config = dict(
    d_mlp=1024,
    norm_eps=1e-05,
    weight_decay=0.054,
    decay_fraction=0.67,
    train_tokens=177900000,
)
MLP neurons of a small language model. Each row is named by its layer, matrix (up: input weights; down: output weights) and neuron, and shows model dimensions 0-255. Each number is 500 + 50 x the weight over its row's rms, rounded and kept within 0 to 999. Numbers have three digits each.
After each neuron's rows, "fires on" lists the tokens most often at its 100 highest values on Wikipedia text that the model never trained on; "fires before" lists the tokens most often just after its 100 highest values on Wikipedia text that the model never trained on. A number after a token or word is its count.

L5.up24:525526562466552531465423534540473420513514561420483551456467475538581474464552388490576507469535452522516484458393486435493383452457526573547438517470497481439546565463557413501479536460501542422453522520520452507519503507424568582547434442480545488476437531522420550546459457486523499478472503508480575538507475443551460446584551517617395566585612436483484483476539502557514485508503538428466461544565509468476448475517446481529422609594510633418533497551400503416620525466508454565497498566395408481528448536593545483537545406435546549568487543507524488507530565429527531493498521507474431574490497530484532541538459507454503472512539531449436440456421536487480542483549523499487588452563527530426469472482576442386529460529535510475423459474559519467491473487623531
L5.down24:517475426521484406427462408463571503499496525501527415444575553498580486465499523457539536579448536562564485466453641462527580461580467510539506517538482508510548465464524425450508565539377529583536544562524491500475502469497463515440510448495467492474608542522506506584469567534568393549580477619581444488534486500576542444505561392448475500522503401521515493467433570508555475512526496513452473598508505533531465504340534461488380482514468481498524451444583472538463564512453513496458457428579411558572482510477332510506537546468484532518461480517462523496425597458453491515452453585553413419557566556569470559546456507464439452531385507486504468473515476486565438458503460509536479434507534575522514447452495511477467510497464441509561556539533558493471489420545486
fires on: ")" 35, "\n" 15, "=" 6, "ata" 5, " |" 5, "}" 4
fires before: " |" 28, "\n" 13, "=" 9, "-" 9, "|" 6

L6.up294:522493481447546464456411524540543506427527510476471454537515506473492526495629402528456488454517468561513513519451450415509466542467460543503570535545587508503530514490538447459548522392431550478552508558566554547518422409426494502547408559456581416473494597531520495538480469553527517494513515543466580500419511475573444563495440470495417557510504537499527448577475497515518453507481535401489402537602474447443441420462490470569464619583464455473436480416435523511576550497413548478561449486588401522515456541539542456575514418466490502503503445594458572471602522511609468584510517510588428446466433488549491529500499519549460417510483398535461511536601483486500517539635542516429502433524531563380537489480455544460517447518492510476459521547490551494539416568491512
L6.down294:487556457476468466456619474397464535532514408454527470563504510521582541539452525547352496502490443496555493554380513467555484512459574490469527459528445429462549559495449565525520477486447458477495473567590584490477536468576491441556515519548514554514545505473515440509540483524479533505661476483514445446414472445559503528451502458493478495448421544475508518461496521543550526483528539515442568534551517568468468504432507553498422451507473521407603512480490490476580499617450554547478440500490580457570504595485414517482506515474483541495613515495668440546615593540511549456497417482521449496551421546511502442472481533483522457426468475514527550436504474429497454444478477594558487468558528516501387508417583522396473499495531411478482490476544586443490383443496469
fires on: "-" 100
fires before: "-" 100

L6.up532:590421509493471536585428548458475518551532563611493516477450526559467575462551443510605551482445511527488517558553637460507532368581595512466513546474577453448530465507535504473614458502507496430429472534496500510499568488483431524490530489474465534483577444599507485528494457500462457469492414483467512467474507515565460481575475554420472482493576515518565502460475481527442479416476524464523461431508539472494531547490456493440441449547464529494477557558485501594558483563500553461387515559474459516534394445396476438579536484431455451449403428583482527484523470477514560593463616527592476441414517471467524561498488552510438556505422499499449497471551530527483488508535548513486502376523332559503465529440485546531538528538505554501443576480466609411419501468517541
L6.down532:464395534536495504521431497547456467557556599533536434421455488488492521458523530504531432567454499549464494535530408533465442504566501399532529533515445484455481450478522477517504479552519411539421465416530472510432515485498562584503520500544449562508437448497397456495416519445432517548536549472442572505567507462482484492487456470554503544461453439550475395534548494542499515563501507476521564550480414498551520513365476508510523578461488563608498536409535534581464605500535519527524537443577425486452504537423452443539517552571522452502446450515375571561444462462490505521560490566489446470523509431502386563457455514540504536626537426556438508559485449500459521608567461445481440498465480522493439547453521541545361561486522564486509628552476551623530503475440577
fires on: "=" 100
fires before: "=" 93

L6.up360:564472574484492445589451537448555479526552559552505541396416517482489560468552487519462542492442534579486417508571607481513508394470462495469484494495487498546432495477528478506560487427547502504407530440430445490498570507534448480481485473566450630545544493512567502549523510533474456504542529435525495575502497479524539422531541545404634396452615533517500488566475522492514490412394482505497501519479589483524562526466476338496461372510517612584552489581490532497480468561527450467407538529541534459443448544451449452484508512487512472482446434512453509461437576462564469567518580529479465490499443428482494538411512524388526549487441475617447510402479479433529511436537519482504519444513445560479458463449441553485512572482553521524520554510605585501439574436486532
L6.down360:367521517485593516509392516556403546565542496510535507536462524498458468464522463566408499592507479527442585509506471520445540452574445515549510495562492460483561402487510616449541428473542467466519439505491408502531516591477484414460461508437485516554519468541440430531563455521466555568519514606417458471530474473591441555463537435523467535457526480517566452484408502400484435500474447488481484509483517455468446494463571638575547633531498586499559528453549468564436536447431518518499502467580461489538483454544513411469412427483552440459433517506479479595470475452450503560488477528492504574502527502526480519467566499522540567529497518534505463469449586524446574544531513433523474476559357528477527517634515528500509476391502530531480559629499447509556426544470555
fires on: "=" 69, "'" 25
fires before: "=" 69, "s" 18

L6.up864:478477487500516533499468527464428441488549601443552591544570466586485635528616489501585536483489489340525565507519546541469517480455434462473470470488469593571446492521553467449481500501500482476430487524530479523460412542536452514469519453417481494532472443649410543494515533459493428440374631517520470520523486547515464392528516553546564493479403464503509521446556430450528448509531494506436490454533439382467505494422493520424501566549514626439525472559444460619454481526429563516541489506499414496518505477500526515501516426528521433535414502458500468564505529517475502497529468451495399466587514541504534512541460488435449460483456561466453579548488532457404566419524516505510610511499486507584483513514565488442455622471478439530550530616480505525513570485494528
L6.down864:471575488524471492542479492574465526488461583498488486407466559383429462539523555462514514482467481518428529535541495486572445525550595512507449529500499451462525495481473440438544548466537464430522536548409482465477529431626443456497515503594499533474530540393568499478458555535534597530558517563506520412505501429459502482575407430521426484484520529542535512519514537570533461552500560558541500601497475540455474505534419388483356439538519432519502581534506463472534486487522476510484525449408572483538487477512524551509474450577403503518529482476552537509503434403501644414535497525466484441595420470504489303475530571548489433575548489492526447502474511469457448547539615364465474543585511571496536441452478490476434439486497455529487460535460536487510585517516544
fires on: "|" 79
fires before: "-" 60, "\n" 19

L6.up731:570519463488385509444415498483623527482541503516449444544498535552491520555589408500441547496529500506516481561436541398521456396440498646546483523536568570462503590501453473545540495457504589438509481460507413537427481422345419557546565516489449516436566449551472533537461482484525494451500580470430582499396510451553512556491520491487453533485504491483543517545496579566508465515463548452563471469542489510548446367488407523473432547599448541580509534475402511497556544465466517531462543477531468476543450520526491400490467511496514494415447453513530487485499502512583468501489500534539443546430502551506477541442586509589504441505510522550469437553496509504479505481531545528465567406628493576385406431472386464499523452520490538504477552488498610461518464573525510
L6.down731:591483529476524618453503367540477528496521462645511455378492521529486494585463560491491471488462401514539502448440499512521485585551513421527466517572472517440484440535496563481576519460580494445462424484488467452456491463395482456513584514453485561493538451490484483424461574458391665548507527504442552484465457473531462482455534468437532561517460552469517480530492517483551622481536578478478548542473602539568394481404550502470434497455494544569574579449494508476478609551480592453577380451480436503526484448415502506560443544455476498566565412493475553500445552448503480492415526491511548336446498446539537553489500512483487478569469475473537445529514495533533496498427544475466548472503563552513468495508537490478537565515494509437544522535562545577527504498495403
fires on: "-" 58, "6" 8, "1" 5, "2" 4, "3" 4
fires before: "-" 55, " |" 12, " (" 7, "%" 5

L6.up579:426424474468466466449412554502546538553477552517409404453500476432440481536550560459453535448510541494511519525457557439531524473489416555531467472513535474502451546548483467472557499451521561489523448589490497523462481484475445410566566486509611433477572460531454432590566498471464507554483452499470515448548382497454463480516433406515493457496493503467603404588433509554438482531478469421539483578561566458539501514596497504504543476475405581442481491422540529519616510513472499545425575530621492559523474555477560506620482479500432473543545383525435545427597501475551523535474440508504524429404526467511460561546490560489454472476390453468486456611552514469544543584532507630493495550531529517630554491506451519475580400472475540520494485449460484487508507449481506
L6.down579:486494504485564494437524451464579566443526459506453498490571561478432437506529511442453470477470494524554518464537470521506621570439520502486543450448477485604593467385538526432621446454424490421487541606571444499414565535495448488494471507376556510482511517513586470465533560426454503453438484490517549444476470444493421563530560509505465559562494491468578488493469407505454427537468485462469550535515436534492446510462552555539555564545459493481486541526552439419553496476496532447673431495476458466531460471568590499402485434493462489464511519558444489500516439484550495486413428501593517514436574501510535589461528507491533502494478592493522502509474566468533600569495507462506502458560508624518586538549559447469539412450436510579530394535421432585517404512496487
fires on: " |" 40, "  " 7, " Time" 4, " 3" 4
fires before: " |" 42, "\n" 11, " Notes" 7, "|" 7

L5.up880:580465460456473497510484584507560499431494523511470521439365481561493515460468398469569524558499575552511536521550531526492479375495517627445529502530533525498498501546493595433530489501498379533431524506470496506492429544527435592463497480507542583511533465544571517525451520485530486545498542418527502507512544527504476506523445559446546467491532522505496480484512489595418505423465545495498521507378508477481538494408517463512532499453525485432500552462453492525508483572570572491413521528514378442503436395539403446480469461495548458448356462513411460516411560554451468597462536570461510439369402433506504617435515520474417526532423467484472525570552511519569521456524476478509564389480408634500455508508453538534498585550540462521523534476455565541440583481471504
L5.down880:500420562455526507521470492443465503557493556552527450488509474478443496486432531519434527521544499505472460492491451573488398490527417428495582530506431499460472485519566473560425503530588500468450476439457519495459518574518553442428535482564577545551522456465470546422528543454466538594583487530477580503586532545499496460499498545507508474443457492537511327472695428452411636533551522539503486457558506513485498510483531532529533522495506509538505446475578511517414473535508464406506469444599546457456522573563493472448409352591498481419411475502387514552450523490471470469568446526500489533573527589490491532472468561527428539485528536521550517553457522521458583609472497442439372539525421518518517523496435511558565555445510509524532566577458498517553481506428431
fires on: "=" 99
fires before: "=" 71

L6.up410:542428486529468466523465457496537571502446487518545552507505545450436491495553443527507484464484455563516494486439428447517534432466456509481500422531523556545540552435464510472620497502497602547527509454511442516525493488473499506527563387535481521532533550546510514491521516514426490495456488539544551507491488459612543644576454454458514479429501491516466523580424450525441423520478603420573538479449573554614540433461590437520470532520478510419527469466505589552493611508481525394520470497464490521567467440572464468487465614416567471482451498574480488391471446638450569563587480515481541472454458437534492604533533499513509433520517451504477467508576571345557497376545448440365468496485529552380547480495482479519533505403532482473467473521449500458533471496515511
L6.down410:561506545496555518463563485519554530441534477531477560492494550524476610464529572457586506528352484570533531542502498518477552490527537462471500477479490509493447541493533510518461471511498530560465530537519407542535536405535379532436548510499403443490421407633496570495499566557465501494499495444521432451575493500552421459549480570475508460441482522462420516480510473563576517429501514479505514477452460599476528446574583542500431489489431464506546662531436434516479515524503565448546471499462576497501521452451562499460491556512430489540468505435446525454514454460437572539427562448511521441557505508553478478518459480493512577693520430563415508456493470478514440395482590446573488505529463542512486507495529481511527480633444446413497487405423495574474500444581382
fires on: " |" 40, "%" 12, " —" 9, "–" 6, " 0" 6, "-" 4
fires before: " |" 23, "\n" 17, " —" 9, "%" 9, "." 7

L6.up1007:433525496407558505488421571533528432513449477456535411511455438451507513538513511509551559414496506439539490460476397498496485432531412546491523448544551575473508503533493391530506411530437452443434553494558529534473518553445479576480516442423543471585441562545381474528510480503509425559503521497497612519505386430513472448554452464504483443529532589470565483541483466464499454534480461452546625526485557429625432450453538566553507475505537501460400410371527481520602488459464476565483508503561431418484465474482492480514489459458600582508457384529572604455448579574555455532490479534473555507443554498522492535506389543461435424482448527479516465561568547413510521537532472452449513481503572527553533477586496475460572573465581470506508552536515497503521552478506550
L6.down1007:494479545469595577420558543597507570521543396543521477497516572446484531481579362392458535494552458631546512433543408453477533518445482512436541479514475522457546487421513485514492503432454468512409527444492522476571483474506530503554420404471477484557505468468509494543478458497468435416527518475606558466525497457539501542571498555501436478509486471485465481619489454509475534474465599562533477476423589622483482431519600574562449515491515490596499552518512582431583508578437493472556482467478586506458539427540484482476500484521481519466486556545529530537475422322463532506484483485601475543476509439417535465430476443546517518601466483529555553483527484400609536507496500502433495400546486581557530452529529498459514461508466506476496501451529509543566501448571401
fires on: "  " 37, " Television" 9, " film" 9, ")" 6
fires before: "|" 37, " |" 24, " film" 9, ")" 4

L5.up718:518488448476428462553431568436503565477487448526436413495471522488487497482482426569462525500481469506565559468473451361511470458487506600558503540500553554459564561524493435524544546442503543444505459549513525529528458392446515477511429541499532530514534511490456510543561496502493571486543408447471511469431537480549470545434538510422507606481471611493580507480496595545463476511518536431511516578531526546497458511454473462509429469558538494474546521425473519463561557478509492571501505459546475548522441604516557499562471502357496585438564513602477451538554507439540522492488535431495481467485436485470498581494512592539474369429447380556448441525569576516482593508540552505455443408575458604443508452472401572382533456489479577533504548568542615525457424541511560
L5.down718:480528519572473536560486535503496491461472416392484449526500493523452476555514525538486456454553423540580449517475565483537356537457465497442498490573516481474499517464514515573561522429491569462450445561505540498490498507490449469633579498577503537436496551548513483497529430529492578428604539508505595459444524484575536455448529489579489458434411569469558457502510566480519433531558559468444530596534442595449454467458501406572415474482516512405652550457544561492440454517476451491508515564503533468475421522516438531586520411456437555410557496507512481572604530504591493524487376466507416476486405435474522535458492492536537428454570516567485509461572460484496494572494478521482453452470510549479487416511410541466434471407524436570464581506578527438481472482531559
fires on: "-" 100
fires before: "-" 100

L2.up82:504418541564524573469376597560460459468533474509528484489512468467528531527605511433445518506425510482437429440515524467479482433528474552550538472382455497481472501490610448554542517434501573500417514426470522527480478490448462462551613479386495507508481500506476479583535577514475592470576466551533531610493523601552486425483451522568468504582564458503460466401500501513492452546404580460421462438441449412416513419444517387486488511468521625417511550474471519466526498525442491558543478550471416461460422542584475472512481448507518515540471464628485513459555512503498508525559578440489583485479431514487549532481440497462547535548468549486451561506531539422460489397581517544506501479554541563439497495513474479466464529440506365524497597496572521526500523557590531
L2.down82:459632498565443523526530453538512520497582476500543427522511470557499526472589489552490517546441440444510532426519548506529574438591542559564464424501506461543487496472563469512436459459490446500524518533521450506458496460558546399632521522543559452563533554538494465521560553537556459611476560452456449565434406491470574473436547462519355496446463353489531511561431472512553491497467502508547402496518541496488462527519560554421501456454435450513562482562472393464499450535472468513482479437525498521457548449457626537457533580544465541520441467442490462470520491485400520542576522438538566486519539460507467484582506606437537487560463403496530490540601501431491502433430572545467512521486528473565526521598540499454483436524396438454488511527581434526486534371454489
fires on: " is" 66, " was" 16, "\n" 13
fires before: " a" 33, "-" 13, " the" 6, " an" 4, " born" 4

L6.up881:553527613518528466545403526445488413479566439575510454453460492512492453440451587566429562513499550407484486537507513503509514467516485494484487495474508483568551460475473515405518508460509496586396450501430528513531428569477468495486465476450505508522600480441520520553481505402548493549518525602503545541515603533458529504476495497478526475612463491545499448585491481495390442515438617363433407394482526530475581435421543431415463482435623521441570455523506547499499453540478530565490521574516530499400461459589476518596491398533571477530383455534517470479516605617499493531565555532480478551493449502475433431527465544402496487504510468536483522527488491486516559518532512556439448436490490571483479505507452505574460549458585408480497571479516535418447571533528535
L6.down881:620537558431604508418474572490575456498443516537489518430576434561458558538552524485442558550432487433531507447444479462583530498491516489467600470505470508519480518498578476475492448452534534446470451418469417488537493495438506531530583540523519485496388507521526463576493503479537455576482492504381553494452481526496498489491500481415522486594472544523495572544433475553467482571509600501483436530490556475544541419558578479500458539541518576589460489521382578538621509595468555519557448576460444456511507496490572447554500471520529458563394445498585515471390537513467499513486438476393453462472466499526518504416398492493456511457501599514463574455571545540541475415490544544436576510496446501479458471546516378489574601504527482491399483469501476553510401511554416
fires on: "'" 81, " (" 12, " /" 6
fires before: "," 31, "\n" 9, "\n " 9, " (" 7, "s" 5

L6.up391:516523500489533527480442599512394558403493562481549466584535527464428518444644446462519541546449420432524557415486473455491508512474456629521482502522655488458544511528535409525471520433499474380434541555533524523454512506489485426354465465536375433447511447479419507493495543533474453556526466422495482538478474481540479497545402507563502533515512577530450501492484394460551470502544523511548510486577435413524494531453475544533470478548507613449455418439525503517528544497384570450541463456508466497552464477496488569531478513463507480498439473484530460490552533450506523488462489507537447543559500520484460570522390532573491472439482509452557455545550443430515531530588586567460504551527504536468596469542529643477382528442446478533517489443489515370490501541537525
L6.down391:492473479465506561491516469443574429479540444529388471349550520438540549560365504577473448526497493584425324490407536486526514491456515496456443465471416427522558526604542559456570567474508522523457479556557461508471450522517503499552491472482488530439614482532541572539565436522408524530522587567456456483486480471485528534481513407525491484533578491481503423501548524626518457529575535534511616581522544565457501523531493466461487474406536464484546498516483487536463514565469536460497481547506440488507536525509445494412542525583508398519480442482545585500496522392554442516540375507509489482567527523538564554508462457486552528547491397552449567493519505457473419490466531517516499484508503490517557550459581499545478484580495455522566539463435469420465471453531329
fires on: "|" 50, "-" 14, " pre" 6
fires before: "-" 45, "\n" 18, "|" 6, "s" 5

L6.up214:581454483442483535566445498530561420534447593559556493486442537601525580500461430507516567511485484586476442581516616462503543357532533539422508465555460442530430585515556458468537452476550480469451500463458452526511526480442497563518509446504428508503512462610614503498490482512453507529544483590490519505494516507574440404564413473456541474510562538524512485467449556512496507422455474478524529454458599530536593522457516468538480473545470558491477563563539539561523543446485488409342579494528478478493432466440500419511516477409582482476456422535474490449457520463538514590582550522442460385399477434519545511421506504470525524469484468494506449458467503429502508513570499476513461416400485608538416522465525466502498585570531519480413617411517520463449549536492545
L6.down214:386483429440465487495488469547457482481548466383456387498525489518492443426552619603497454532517515481521538556422503541475493524549438445492558533537428447432448516468505450519553494549495416510494474471509479474487440422457508482462473526495471510554423485508412482550537514429412519547499536562507496501507460425418532465485493497594557554436419470554520509470565542494578527561549521487549550512477413436520448495422472499489484593434560509590499544431549508565467569487575447525533623394508454477539585424455493509449547506632564484529463513518445572585473450492564479550520498576445485496529459513551462543495495450518559497587546514589496498561486447484463451572548457469417485541538536519524525499426390528417563530471415604463529549577536426609572501481420516
fires on: "=" 91, "'" 6
fires before: "=" 87, "s" 6

L6.up438:471482502494560517527471479501515542539496508575656548523406509448498536463481471515544535484439463528564508523416572532508553417504457502438516481508576541451516513502462455463480434484451529433622511523565354505512465522408569485395558416581521449512584513483468559453544590487505563582546459490494506577459508514520517522495421525507607464505517454542447488523473484503503475495455458472481494413433538516539524507511449492413562510598539493438434418541458477545501499482453535481407480554469526332439408513453497527523456492427530478544555489536475508461443548573441567577583571577527488586529523503504509550539420435498525408490505490392498465484587528478562606500547469478380511534415539581465527563500486445490471574496466523460582473529465466499529601425562500
L6.down438:597550579546518585456500427438516503460490482488537573567588457555393583617496487405570510487456461513457467457544462498467513649546593466501521554528505460534543404434559538484430433569579559543443572529511487487546598498591480558461510476510515525546457429487503514540472574496449440453531418505409398501583540527546495466530494489610518472476543434477440522474604508448449471419538538494447515460436515498439492519558512435596540542547550453469528500567551494443442488500508505440510521576471545442563520416510454507518464558473497430504496518467493448527446469427522484590439520491516490553453482376543419457570546442578451495501499469503499533462469540523403563519613483455483494461456491436557513481488517545512516504454492429511488431416466489455420509532540633
fires on: " |" 79, "|" 15
fires before: "\n" 49, " —" 25, "  " 10, "\n\n" 4

L6.up709:447491516530576564517431606506441491499508485598424508512529481481482470506528470482444554483412473450600579500533462461509432493471487543517484530522598452527592457539552422386445538393474485460529432501530514536556486519453440463530407487536522453542559536471394501596506471493479508486435450489467512510465556494515480479577531517510442583575525510536585523449470516562370469579538503444439481484518461541490467511508550476500494521481465463440495482456504443468582425567395540562467448461506492514480443462507553591634462425464432493553533490560486540410608444441595576477459562491502486494500409472446471563573443550508493458537493473474487576530546516492537594610606572517500506482490533540633592535446567510491473501459432425482564473449600466487467447516481563
L6.down709:464501556525480442521460515468464446490573530462540380519485515491604498492457498535441447517393479535475419644363425475468563459534464452465504394482440532558430445528424566455498464497552499531572485460481390455519562498580497499513447505477468496558514604535496487466435426514501637524509524485505450502389535465512582559507596474496495558449476440507453512549446428560571428458551531557521546516518465576534510435551493511436485405420448477533534454531545621518503488591456453554523549488518509482426459571487430443521592516552512525550549436489499489518561500491437440457580417452436559481563474618558510500553430492523573481555540454554508502512495430455515429586475507529556522456486539474503482547489504521493512531553467435514480517534515523510547490351590545
fires on: "-" 89, "|" 8
fires before: "-" 89

L6.up692:569471510503480521631401541477435546540532563599472539452525512554496521546568462545600475465406549515533502550501662487495566403560568522459539512490605469443510436541537469449559473512493446451456483549494462508547584517481414522486538461492444539481580423565504526512514464480456457474471464523451469486498470550521511447584479520453475466482535546524501534437486501512425491402483477475533485439498524416520504567468438492409465478578481533453452527525505514608537534511523555461386526593472449532470421420405517505587519456502454446436383436549461490477549481504559524591435566545563478530468455453496520628478482499543434502516402608487488482516597509485451467513546539524492496417483393549526464516477481522516554556496501561481527584498477598348439546499474529
L6.down692:482379513512493537500396504550461475539565563559541431427437515490513525443530502495568456581449515580453464526496452530489456450548460417509509549498450482432441493460489507517516474514510411566459456432527437525451508458464532554490516483514419510474483458536396488532443553449476512546507544483459565516603495504551484509522472461567491552485459497540500425537604460574523618557485526455483576488476424478556539512372530477512488549458495535602521599472534582603452544510526514507545534483542422519411467530454436455540534582561550476488404376528361554514417460439484516488511505538486455403497501451509423579458480499521556539625489408553461520507464474501501461558546490460484383470451468522498426569400498566576420525529548558499495618551504549601518490511490523
fires on: "=" 100
fires before: "=" 100

L6.up550:581398500408446531606456482487487462502505527585503535474529524555481515502545400472522521492486450546459417571563547461523541461462617474458452553516609522418448482647505589384601532486495554494509476464455471535519468478505456462441534460534468567517569440570486527494439512501459441540460482555459545504485525476543508461545488504517530469483506568491599499490465470531471478464465544514554535427477488401613508442478449502448463515585466528544460590418582520576437598496449518472369484550518502439484442501424523382493482523487518499469369453593451470456455501497495507554519587506514538443421468513543505524465541476554405488556420486530518511497472552442574461478540530452461470413494430574401402500537449494561507506565517536500543487466496658473530538537508515
L6.down550:497471543483537509468473417517441558549571530559490463535531548455513450484514555616469492531584516502530504589489426488518487542514529356484471396498494455406481463492418454512487549444422389517466440530502536497467511505483601504483499465476450417505458498473409462481433552470498555535569546469487490471486528572498524550538499445585499515415450460539458465572566505487535536571527538465410557471527475477447408586477450527418522619480502570547470474392578544556496458545573536492529523508636468555368565461456514527498511427479552540511478521576454535500507449470484443521469451549482484567523384477535494617392502494456569557471569489582579460516474420541512529609397488503490437511525421513577405551512539443480503463472530525500493596565460460487468479497457534
fires on: "=" 76, " they" 5, " her" 4
fires before: "=" 76

L6.up421:522476587408544511540531590415701520537497493443577449456481470505581530532492450549408545488516502498524435472395474552544394444579500537488477477487455584549509602540505453557547412496570516450484502479494477508455555458412487509587493441375480579500520490589538486551515515524529510605572561475463624543424522499559500470499542481446447464523489527526550533556490557545476455498504520463472542432507477517501504418500579503471466463512498564581564479496424571491438528505538489625483423494518554467514488444533464444431497505565480405445388475537486456451442480534518513565583501551541535520453440551525465518510562483497493526466494481502437450460525500367632552433510513464407512426492505547404389454505444512511516475495491520499508578505446534561476488541547508
L6.down421:491565442440462612474595404467512540505512447510458513493619598535471508422514544488454460402534480465528523488522543505494509546517599458449493476468479495414536473536504581491550606502500505485534487497444484479451447515555475508511511513422537505473506546527467475446445559523462490504438516411520421508575439477508479491525511531469422450500485504432420434523421507532460652535525512544533531452586556573488544555488458581418498506528466466531568516471642570439481500560487530424506588429508576560500519473519521462511532456539473540506522484531557573463453442465539479509470505476561456413550560569500553569389503476466529420616477599520527544403521516487520523460328493527438516451514524505509518457544519448567580501550522452495423382483459417480598503443529393
fires on: ")" 20, " (" 10, "2" 9, " million" 8, "0" 7, "." 6
fires before: " |" 30, " (" 26, ";" 4

L5.up77:513541518474527477532491554496478384560573482589540501402458442420461482497512602553434555560425524458481500512498526504512541433509519510514500481448538513551562521379554430421487599491484496518515489539455580536442377460486518446579444498443424502493519518417556498617474572473579536505489525560506579559486534471515575472423516487478567506583423430530551432658497503561404425477520420456409457406579450437531499500567463479437486458498583476556442516565461496517564522486445529545562491558551457524473473436621545563481426488501593496484467437572445485477546447545466549494567493500458501477490413544469497413501542540545471522488490487506486577585431404415603484434500527581474502550543504515452547530465452506512448505511494434503484500504492530576432469446482512
L5.down77:576586534517541521493491531562455443531372526479621575535530463520470524550509521539552477454399548487546500482509464451506484540493531512496626389520476489507418451515477525473542405472452549416470475483511479518597551441533523459425546490527549438505452557427534571503470526542592518499532496508416542433500495464519553530531488473522530499566529611512476590530599506517550573556487561337499456617426494504507518488463542486517460523469555483512498487473422552577489508500516607491492470547545411485544578430441462449566444455449435467487438520502592466526483569532509433517439447521401455530485550381565472452468492473525444437480590489512477462392532424551493523471459459469492537490468569460469437557492542452512556550549422432505372436509502490462510483474602568
fires on: "'" 67, " /" 6, "C" 4
fires before: "," 24, "s" 11, "\n " 8, " (" 8, "\n" 7

L5.up702:480487458486422541507450581603563498497491480524577495416429530477480464471586530445457527379553562524519542514473464391538460491481494531420538444564484486481395544549476508404534557403509448437505497465433502500529549461454525529478529441522542494511430529485432493586496526503492439569459426506569529438573437504505476581541422395446459490488490520487407476558506498507488500544490562457622493575520574466522519484493512485552564434565488515436443465485584611474594572544445446554466482460610494513472477501505539486560403511528560548505523482500551442485462587501521463538571483549476449432419424527475512544467458435490503383462483504504490528573547482375551533507549415452470436497535514571504503409498467559525611609364541550560463500458510473500577485512537536
L5.down702:391578377514598484416488476599505499473543361408557440514527530455503479429491433510541452500535531476591511442539503522527638450396457459562489487544550458479473486475443471483473474519450463512410532468610470501433464510403554418496526422416481390467512642560465577480516505419533471489472526455572515520481518520499562555505476467504550510466515474457418522488560504499543473556458512501523525492507459546497502479493494602494445552500479482493452545655424536497541557464466559491537500495539492506474493571546535520415500560457477520569490573497488489558494555591413558467522482516478528526499533542485541474518453417525531425539599565438538559512496466437496531430473531526423563582514518612486566403533472432471505477452525556534530421596505418482486484537477409
fires on: " —" 36, "." 14, " Ref" 9, "  " 6, " ." 5, " Main" 4
fires before: " |" 51, "." 8, "|" 8, " cast" 4

L6.up1023:547529453531492527472427529514556491549439494515581530574483544426450462504564447414528511444484472627527462456479439436534524385526549510502522417605515559466496568492517430525603470423439477420438496471489417530539496439439542506494557436553501518483524490576430539583597506513449556540554416432525479504544439448541504572540411528586445465469478461482463506541496547597462505520462493434544413521503490518595517530478534434571486520529469432478455530472511435451525619419489527474462438459484508431498402449445518493610460558437592494512466468505468543443459518529470502450435517436494487540475496493474451547476538445438487447448550378426494417456608576447501617416568518467463492534528570622475620469458531552515515489503445458504496510484535515438522516460549516
L6.down1023:465508528503412490505579377467458526464489534480510503509622490536496541446426499507556517532508417620556468489487529570541501533502490426503475486495505436601448460496525484467525394574432522402535517496555454485421560482481519483469474462359441508462423398552576634481535505508426483507465557540470484511511489512513559516543486521438535507436424457465488517505659477414608509352507499516518503523431472522475494490568580538515463509540476381470537442488478480545499493550551563454470428514446542476530447443462531499504568506470517509439488493465464488446445537513503570561462495499517518519589554528529566453563540530571455576541408503531574423396413503505521469515475599526410550496362498542432506562451458519504581538607536500576455505505501523517485515505570504
fires on: "-" 25, " |" 21, "  " 20, "\n" 12, "|" 11
fires before: "|" 31, "\n" 20, "0" 4